MLP neurons of a small language model. Each row is named by its layer, matrix (down: output weights) and neuron, and shows model dimensions 304-367. Each number is 200 + 20 x the weight over its row's rms, rounded and kept within 0 to 999. A neuron's up and down rows have the sign that makes its largest values positive.
After each neuron's rows, "raises" lists the tokens whose logits its output raises most directly, leaving later layers aside.

L3.down577,172,204,224,192,189,230,203,184,188,221,188,209,230,202,174,156,191,226,245,230,177,215,200,184,182,162,234,216,203,205,208,180,176,214,186,187,221,212,198,232,198,209,192,191,206,173,193,221,179,214,193,187,205,189,190,169,198,213,170,213,204,168,194,211
raises: "rd", "d", "olar", "dy", "mother"

L3.down889,212,187,236,141,187,213,186,161,240,162,215,199,189,195,239,236,183,154,215,177,165,214,208,237,207,204,177,201,236,219,183,206,223,197,221,209,168,218,183,177,213,207,214,171,192,190,186,169,170,186,179,209,184,208,200,214,211,213,192,218,213,203,186,175
raises: "cles", "ographic", "ering", "ere", "ers"

L3.down2662,210,200,185,210,168,183,179,169,195,205,183,183,183,201,212,221,229,217,199,209,162,222,189,231,209,188,203,197,176,221,199,208,226,211,214,179,189,231,215,176,204,172,207,223,198,229,190,200,202,239,231,216,205,224,180,197,208,188,192,184,214,188,189,198
raises: "me", "://", "ita", "order", "iti"

L3.down2774,184,208,208,197,196,237,182,184,177,174,175,186,188,231,224,200,180,170,214,159,182,224,202,221,267,217,197,216,184,221,173,224,189,172,194,192,167,220,184,216,208,195,207,221,199,227,179,201,210,199,208,202,190,201,232,221,217,220,177,232,203,187,169,163
raises: "osis", "otes", "ring", "iti", "ense"

L3.down245,216,209,198,208,191,177,215,204,218,225,139,187,215,217,171,214,181,212,175,186,197,222,189,180,203,181,208,190,208,197,176,203,224,211,178,154,236,186,190,219,209,188,198,188,235,188,176,183,193,224,188,199,187,195,209,190,225,167,195,216,175,185,194,195
raises: "–", "th", "%", " years", " cm"

L3.down2929,202,242,219,202,175,157,174,192,235,198,200,237,197,219,187,214,195,170,186,212,232,191,217,226,225,160,167,185,211,199,177,226,190,202,177,234,198,227,191,187,198,197,162,193,206,201,183,199,202,189,173,219,158,158,222,203,206,259,200,211,187,207,202,180
raises: "za", "ze", "chel", "ards", "ens"

L3.down1555,204,228,188,199,194,151,170,216,216,190,221,222,181,216,196,198,192,165,173,185,191,215,164,188,203,201,189,215,220,181,207,182,201,216,166,166,178,199,181,192,182,190,229,176,195,197,185,184,216,195,202,208,198,232,239,190,232,203,199,182,195,208,206,180
raises: " league", " players", " played", " player", " midfielder"

L3.down2474,226,213,234,188,202,259,197,230,185,245,181,180,185,181,208,194,252,204,176,221,230,216,168,190,192,190,193,208,215,191,203,201,196,208,216,229,208,188,200,194,163,203,193,217,202,188,172,232,221,203,204,203,200,211,202,204,179,216,242,200,167,215,169,159
raises: "ower", "ood", "pan", "ame", "app"

L3.down1159,187,172,194,192,174,180,217,188,210,222,188,202,181,196,250,201,184,223,209,187,234,191,214,202,192,204,200,220,201,179,212,197,218,179,202,211,256,227,170,217,192,217,209,196,219,174,221,222,211,209,204,182,158,198,206,255,219,202,197,189,234,203,179,179
raises: "–", ".", "es", "th", "let"

L3.down765,196,189,185,206,198,194,225,237,188,197,180,172,197,200,218,193,225,185,230,182,206,126,221,199,183,181,228,212,190,195,207,231,192,213,172,205,174,208,191,183,185,225,212,171,200,228,197,196,180,238,239,190,150,189,222,196,247,212,186,207,196,203,184,193
raises: "ales", "ard", "aring", "ots", "ald"

L3.down868,199,212,223,184,214,171,204,206,206,179,213,201,215,196,136,156,200,199,204,186,206,217,187,221,181,194,168,224,203,187,218,212,194,190,240,231,220,188,196,209,227,195,188,177,182,177,187,211,188,188,193,184,177,160,203,227,197,202,186,215,169,209,239,198
raises: " Conference", " Country", " Interactive", " Conservation", " Born"

L3.down1043,194,190,213,214,183,207,189,224,232,202,202,188,231,182,180,215,227,199,175,202,168,204,202,205,187,207,198,233,200,141,210,228,223,204,182,206,222,212,185,191,172,215,190,231,208,205,218,179,205,197,225,182,227,246,215,211,198,198,212,201,181,210,177,224
raises: "ll", "ct", "ights", "s", "t"

L3.down1696,194,178,196,188,187,173,220,225,189,193,196,212,223,203,216,211,145,205,185,195,212,201,177,194,162,201,196,203,235,192,202,237,191,224,203,185,207,216,181,219,203,227,170,185,219,194,203,217,165,197,212,176,223,193,244,203,191,210,208,213,182,228,193,172
raises: "ister", "isted", "isting", "ink", "ent"

L3.down1258,182,203,187,186,192,185,189,209,199,227,150,198,196,204,227,168,177,160,161,178,188,217,213,200,191,187,193,208,194,219,186,219,189,203,169,195,234,193,215,216,213,218,196,192,213,200,189,217,199,230,210,167,188,188,226,199,196,194,177,193,203,200,187,209
raises: "–", "%", "th", "rd", "20"

L3.down730,160,198,216,177,199,220,201,208,219,192,211,188,217,212,217,160,197,227,173,175,182,207,206,222,222,187,182,214,244,217,216,186,178,205,206,262,226,189,194,202,162,242,196,173,165,204,227,224,206,233,180,218,221,207,201,191,173,174,180,174,206,163,164,211
raises: "och", "onic", "org", "ran", "is"

L3.down1730,165,210,233,214,178,208,182,193,171,180,195,179,205,198,253,216,170,212,182,210,159,189,183,214,220,182,171,185,207,203,187,226,228,201,196,148,176,208,200,201,220,151,201,192,239,202,167,173,136,197,213,216,214,212,230,216,211,205,220,187,187,252,198,212
raises: "ot", "ive", "uin", "ur", "ga"